config = dict(
    num_hidden_layers=10,
    hidden_size=320,
    num_attention_heads=5,
    num_key_value_heads=5,
    head_dim=64,
    intermediate_size=832,
    vocab_size=12466,
    hidden_act='swiglu',
    norm='rmsnorm',
    norm_place='pre',
    norm_eps=1e-06,
    positions='rope',
    rope_theta=10000.0,
    rope_fraction=1.0,
    qk_norm=False,
    attn_scale=0.125,
    bias='none',
    tie_word_embeddings=False,
    parallel_block=False,
    init='normal',
    init_std_qkv=0.0288,
    init_std_o=0.0358,
    init_std_up=0.0412,
    init_std_down=0.0412,
    optimizer='muon_variant',
    learning_rate=0.0063,
    beta1=0.95,
    weight_decay=0.0,
    lr_head=0.00411,
    max_grad_norm=0.5,
    warmup_steps=200,
    schedule='wsd',
    decay_fraction=1.0,
    decay_shape='linear',
    final_lr_fraction=0.05,
    batch_tokens=32768,
    max_seq_len=256,
    doc_mask=True,
    train_tokens=449300000,
    max_steps=13712,
    dataset='wikipedia_en',
)
MLP neurons of a small language model. Each row is named by its layer, matrix (gate and up: input weights; down: output weights) and neuron, and shows model dimensions 160-255. Each number is 200 + 30 x the weight over its row's rms, rounded and kept within 0 to 999. A neuron's up and down rows have the sign that makes its largest values positive.
After each neuron's rows, "fires on" lists the tokens most often at its 100 highest values on Wikipedia text that the model never trained on. A number after a token or word is its count.

L3.gate12,193,222,171,205,194,146,220,128,156,202,213,262,170,192,195,185,198,206,216,223,211,253,153,203,201,250,264,167,195,175,153,194,261,220,216,183,213,169,199,215,226,176,181,173,218,177,264,175,242,195,246,228,194,194,185,99,219,197,246,216,219,169,256,200,150,169,174,195,209,212,248,147,191,227,197,222,173,192,237,215,167,150,189,220,183,184,141,235,198,199,169,156,190,206,200,275
L3.up12,211,206,174,216,220,174,166,192,166,234,244,257,178,134,215,217,206,232,188,205,196,160,193,167,158,175,272,254,177,168,197,146,177,203,224,198,191,245,187,197,239,161,192,216,187,191,178,211,236,213,237,153,206,160,219,160,190,222,219,209,173,218,210,185,191,190,144,206,191,196,202,222,191,255,199,197,166,241,234,200,217,254,172,202,201,125,195,178,201,234,190,163,195,213,235,210
L3.down12,244,212,166,213,179,192,168,151,117,235,233,215,132,157,181,206,204,157,184,211,236,261,175,205,157,199,196,214,221,179,210,189,219,196,203,236,162,187,235,201,211,166,153,215,189,201,175,170,204,273,256,164,187,221,260,164,152,197,199,252,186,255,210,205,233,187,172,195,191,192,249,204,230,213,197,230,190,196,216,230,190,225,151,219,200,160,209,211,159,212,167,186,194,187,195,202
fires on: " |" 98

L6.gate478,163,230,179,175,218,227,147,247,173,192,198,183,206,243,180,225,187,251,191,232,199,164,168,215,203,172,189,208,243,208,229,137,216,228,209,219,212,213,211,191,211,197,185,183,165,170,202,212,195,216,256,150,215,200,194,205,209,169,206,219,152,191,233,185,213,206,256,207,178,212,200,132,210,252,189,236,274,186,187,251,251,214,152,222,164,184,198,156,161,149,192,191,245,199,210,191
L6.up478,202,205,214,180,216,216,198,194,138,236,186,191,194,224,226,165,220,197,228,157,179,162,227,196,142,207,244,136,211,197,187,180,164,180,212,243,182,202,188,159,226,167,186,177,200,209,227,158,195,200,174,235,138,158,206,198,220,223,222,226,163,218,180,232,197,258,217,231,194,226,192,207,193,200,173,208,170,209,236,209,232,202,288,205,188,208,239,188,188,229,186,205,216,271,149,193
L6.down478,223,234,191,214,150,224,179,171,213,173,269,181,226,191,212,198,232,182,184,178,191,205,146,237,181,245,238,142,196,187,201,178,186,198,211,205,128,227,211,221,185,173,211,210,230,230,209,177,198,165,190,217,171,149,175,190,169,163,163,230,186,222,207,213,159,205,139,183,167,238,193,211,206,155,153,231,247,189,161,202,207,190,185,166,243,191,197,202,153,220,217,207,214,206,233,147
fires on: " than" 15, " like" 12, " against" 9, " each" 8, "like" 4, "9" 4

L3.gate269,259,173,165,200,194,227,166,211,170,212,206,228,240,190,126,162,192,197,234,233,234,190,226,178,181,235,214,210,180,219,188,264,216,214,189,198,158,177,211,237,224,226,190,187,224,149,210,186,209,228,233,200,200,274,226,169,199,211,232,240,258,174,167,168,152,250,200,173,204,158,213,203,194,197,247,201,175,223,195,176,150,181,225,201,196,244,240,231,252,217,183,109,172,243,228,225
L3.up269,175,203,176,227,190,172,200,260,228,179,209,188,260,185,185,198,182,168,171,191,261,190,166,182,197,156,201,166,188,198,207,247,216,194,150,198,189,208,159,255,192,178,250,172,191,209,177,212,167,153,172,142,206,173,215,208,215,236,215,171,189,147,191,214,174,170,212,160,257,149,166,194,194,209,183,180,148,208,249,192,235,200,235,163,230,228,192,154,175,188,179,204,233,199,229,196
L3.down269,241,157,217,182,171,178,147,173,185,192,215,198,214,248,143,190,187,180,209,174,199,193,187,188,151,207,214,175,178,174,226,243,208,173,175,172,180,200,195,225,256,238,231,157,170,137,243,227,262,239,167,198,204,216,199,165,237,190,201,227,212,118,176,194,238,209,150,235,170,230,215,238,161,181,184,234,202,252,189,247,169,189,227,224,180,213,191,236,193,195,167,195,174,183,186,166
fires on: "L" 18, "U" 17, "N" 15, "K" 9, "V" 9, "I" 5

L7.gate818,219,212,186,188,206,183,187,203,209,208,226,157,211,233,195,209,222,237,183,130,197,195,213,182,181,192,233,254,220,223,198,255,203,220,206,167,198,180,123,176,226,204,190,245,202,141,167,192,200,190,230,184,158,219,201,180,191,167,172,253,184,161,198,163,224,186,199,183,210,179,221,191,184,283,244,121,166,214,222,218,173,198,194,184,165,187,151,236,200,227,271,250,227,220,222,212
L7.up818,175,195,178,173,212,177,257,212,188,214,222,231,189,166,222,240,200,230,194,193,225,210,165,161,193,178,207,215,198,210,173,280,189,192,198,193,187,147,213,186,237,215,155,174,231,236,154,169,243,171,205,187,183,210,225,165,222,236,171,195,203,201,212,220,256,164,177,230,196,147,246,225,126,240,170,153,201,211,209,162,224,196,214,191,208,226,163,186,191,244,257,212,212,210,139,236
L7.down818,173,129,159,216,206,186,231,209,190,155,151,199,324,212,229,246,183,204,197,167,208,246,189,190,209,144,213,222,193,205,193,177,173,198,213,235,253,165,157,209,193,203,167,237,215,260,169,141,208,247,223,220,226,232,235,217,185,198,188,203,194,194,165,181,204,168,198,178,192,134,197,259,199,278,200,220,191,234,241,199,197,141,192,156,177,150,202,198,218,256,202,207,176,192,182,209
fires on: " and" 41, "\n" 17, "," 11, " the" 5

L3.gate219,135,210,169,236,185,183,193,216,166,224,234,194,224,191,233,267,239,152,191,209,216,171,187,208,162,199,250,251,163,176,236,216,204,242,157,167,238,221,200,156,170,196,149,200,196,201,218,211,208,192,179,159,160,228,214,228,177,202,168,193,191,181,196,191,187,189,188,202,228,142,218,228,226,190,195,163,157,196,219,201,189,196,241,141,248,194,210,193,193,214,159,177,200,229,227,155
L3.up219,196,218,194,225,181,120,178,238,192,216,205,217,230,270,226,166,205,223,207,203,200,221,207,197,156,188,249,236,177,228,166,196,156,206,265,222,229,233,251,188,208,228,212,251,185,227,191,190,196,174,262,168,219,183,163,223,129,259,232,236,175,167,146,162,140,180,150,205,259,175,196,195,216,163,184,217,211,181,214,188,257,270,209,203,230,226,214,187,226,180,172,236,214,223,159,241
L3.down219,181,247,195,186,232,222,176,196,236,222,191,232,185,212,218,177,119,237,214,149,154,206,207,158,201,200,164,172,225,258,243,181,170,202,241,262,221,234,226,164,183,222,215,210,227,238,250,224,170,172,219,199,161,204,189,163,155,223,214,213,172,194,152,179,204,206,205,268,219,280,193,162,254,172,164,259,215,218,203,219,208,277,200,195,161,200,177,227,132,234,210,210,164,143,192,215
fires on: " —" 32, "uj" 11, ")" 7, "ens" 4

L3.gate60,186,191,166,223,156,188,124,176,182,169,205,210,263,181,197,165,213,232,208,244,217,262,231,244,196,243,231,111,176,263,191,208,210,192,152,224,189,174,221,223,184,203,207,216,189,222,147,200,239,237,198,212,165,196,131,215,204,181,200,132,189,198,215,177,182,175,164,170,166,192,210,168,225,180,161,210,213,212,210,183,176,202,188,191,141,241,243,185,246,187,149,181,217,214,205,189
L3.up60,200,233,174,214,161,185,170,232,229,220,215,251,228,204,195,170,250,248,179,184,199,196,194,150,193,186,249,214,230,233,182,235,173,177,209,190,199,244,199,226,179,238,171,202,182,218,193,218,205,248,165,180,200,205,177,171,157,182,190,188,228,177,176,144,189,195,180,204,217,247,184,205,197,232,181,183,156,171,199,183,236,159,208,182,213,184,191,208,235,231,141,173,179,212,188,282
L3.down60,221,196,196,195,178,211,186,196,222,214,187,181,181,173,185,187,211,172,246,229,160,188,214,166,233,219,212,192,165,203,161,176,191,153,200,162,176,159,236,216,188,185,203,204,182,254,250,269,202,204,167,223,211,243,216,205,208,193,235,163,209,234,173,154,189,211,184,232,150,179,275,205,177,195,204,232,207,202,244,224,220,196,165,187,236,219,166,210,182,165,203,208,200,215,188,221
fires on: " |" 26, " from" 9, "k" 8, "um" 8, "ess" 5, " the" 5

L3.gate431,158,200,196,238,168,213,258,171,179,186,275,173,187,224,177,203,161,175,201,194,156,206,190,178,197,287,229,169,207,163,167,196,222,131,169,183,179,195,170,262,211,168,216,184,233,230,242,200,220,211,226,234,263,179,212,184,229,181,223,203,194,160,182,197,177,189,206,220,259,210,170,133,183,157,187,220,178,180,201,225,205,259,222,207,195,226,214,180,173,167,160,180,150,278,184,242
L3.up431,206,209,160,180,199,205,188,199,192,215,177,275,130,156,216,172,197,160,169,138,236,229,163,240,242,180,209,223,228,176,152,132,181,181,230,218,174,185,223,207,161,186,230,217,207,204,146,178,154,123,210,226,233,193,245,203,225,175,205,256,165,168,198,217,228,186,198,221,215,179,221,188,189,234,226,234,215,225,244,193,278,179,198,252,174,210,201,196,198,179,232,123,150,216,220,167
L3.down431,191,225,155,184,151,196,185,162,169,179,257,276,175,202,193,197,154,212,213,205,150,173,212,193,185,227,208,199,153,222,182,246,155,130,187,197,187,204,191,179,221,153,198,230,216,209,172,222,214,219,221,224,204,180,198,159,203,211,192,225,207,181,186,169,207,191,233,221,228,200,211,167,177,233,214,196,187,225,258,246,234,187,207,222,214,196,204,206,199,199,234,249,190,266,247,210
fires on: " |" 33, "10" 8, "ur" 7, "=" 6, "o" 5

L3.gate378,193,176,175,236,202,215,160,191,228,200,166,208,208,225,177,159,208,180,200,221,173,210,243,175,198,159,186,137,209,209,207,178,163,204,208,228,171,238,267,207,199,191,192,169,147,170,188,234,196,205,170,187,199,204,170,173,179,203,236,266,170,197,129,218,172,239,243,233,204,256,191,173,203,180,231,249,156,262,175,219,180,160,219,189,205,177,203,203,191,192,173,167,237,195,253,226
L3.up378,226,203,252,193,205,254,159,213,153,214,196,187,153,220,186,152,219,205,208,154,180,242,201,201,244,143,254,183,214,176,189,211,162,141,153,185,188,190,204,200,239,243,205,224,218,233,204,192,190,214,167,122,253,256,196,207,182,179,205,261,189,217,245,200,173,225,191,197,190,187,221,247,208,221,169,181,153,227,175,164,201,166,209,180,132,180,147,206,222,170,219,132,217,224,153,198
L3.down378,158,248,219,173,166,250,150,188,207,223,183,283,136,232,201,153,187,226,172,180,247,195,194,173,171,147,201,222,167,167,194,225,221,218,203,185,168,228,241,204,218,216,190,192,228,186,183,185,219,241,97,185,197,195,239,193,254,178,203,237,229,179,247,169,185,244,174,239,181,195,231,138,225,155,187,175,182,254,191,206,203,176,232,196,181,210,203,177,243,272,207,207,224,213,198,220
fires on: " |" 39, "U" 17, "–" 5, "L" 4, "DST" 4

L7.gate530,241,264,240,168,216,151,189,178,255,183,209,147,162,255,164,234,215,209,151,205,212,179,215,231,218,173,208,177,182,198,207,193,178,211,196,246,223,210,168,168,207,218,159,158,188,191,249,205,192,190,191,222,174,176,181,206,219,247,245,217,197,205,205,222,218,175,256,173,191,247,216,116,148,242,192,190,177,221,207,157,244,210,176,240,185,233,167,180,155,197,235,187,159,201,240,205
L7.up530,176,189,201,191,149,202,233,204,239,182,214,183,260,220,224,236,218,216,151,164,183,234,246,225,197,224,235,215,174,139,224,174,215,177,196,160,190,184,140,181,205,259,155,204,178,172,275,207,193,226,185,244,213,179,221,178,180,236,257,207,214,197,215,197,204,185,282,150,219,194,176,167,209,246,204,196,233,164,245,218,206,221,207,187,218,185,177,211,205,214,214,212,169,219,205,173
L7.down530,188,194,180,197,218,220,231,231,232,229,180,186,230,249,185,170,197,211,175,207,159,215,179,205,165,216,243,214,163,191,217,239,198,223,214,169,268,228,168,203,146,231,135,177,230,194,232,218,207,210,208,176,182,157,220,221,242,160,142,208,239,151,154,261,258,234,200,167,210,196,235,219,166,213,224,137,195,160,219,196,178,188,209,201,204,226,198,211,180,149,205,247,161,207,204,167
fires on: "," 65, "\n" 10, " " 7, ")," 5, "st" 5

L7.gate605,187,179,170,220,227,194,155,190,248,231,183,250,246,170,230,165,190,174,248,229,180,227,229,241,186,249,218,269,208,206,173,234,217,160,223,239,224,221,166,206,237,205,215,192,217,206,247,155,178,214,219,166,166,180,188,186,207,176,166,222,212,211,202,181,249,152,235,225,213,200,193,172,140,220,189,170,204,249,225,200,196,212,206,195,289,183,197,190,187,245,262,218,178,160,169,170
L7.up605,170,162,164,257,179,239,156,161,260,192,212,185,238,176,195,177,267,215,201,216,177,226,206,192,201,196,206,239,248,214,203,250,188,144,182,179,214,225,178,210,210,192,190,179,177,261,232,170,237,215,250,158,193,195,232,169,191,201,170,189,210,200,173,171,259,221,180,126,183,217,183,169,150,256,203,168,226,204,238,194,212,141,276,243,215,160,187,191,169,198,189,215,226,209,222,199
L7.down605,195,179,242,194,231,177,213,186,162,215,153,239,298,157,228,183,202,189,225,182,154,226,170,185,212,226,195,240,159,180,162,190,193,185,237,183,196,182,200,160,225,200,245,211,223,233,228,200,217,193,229,226,231,175,191,160,200,138,217,206,184,248,209,184,232,221,135,183,244,179,204,174,180,227,246,203,227,220,260,218,189,199,262,239,173,204,209,198,149,235,172,209,219,197,227,202
fires on: " –" 19, ")," 17, "\n" 12, "," 6, "et" 5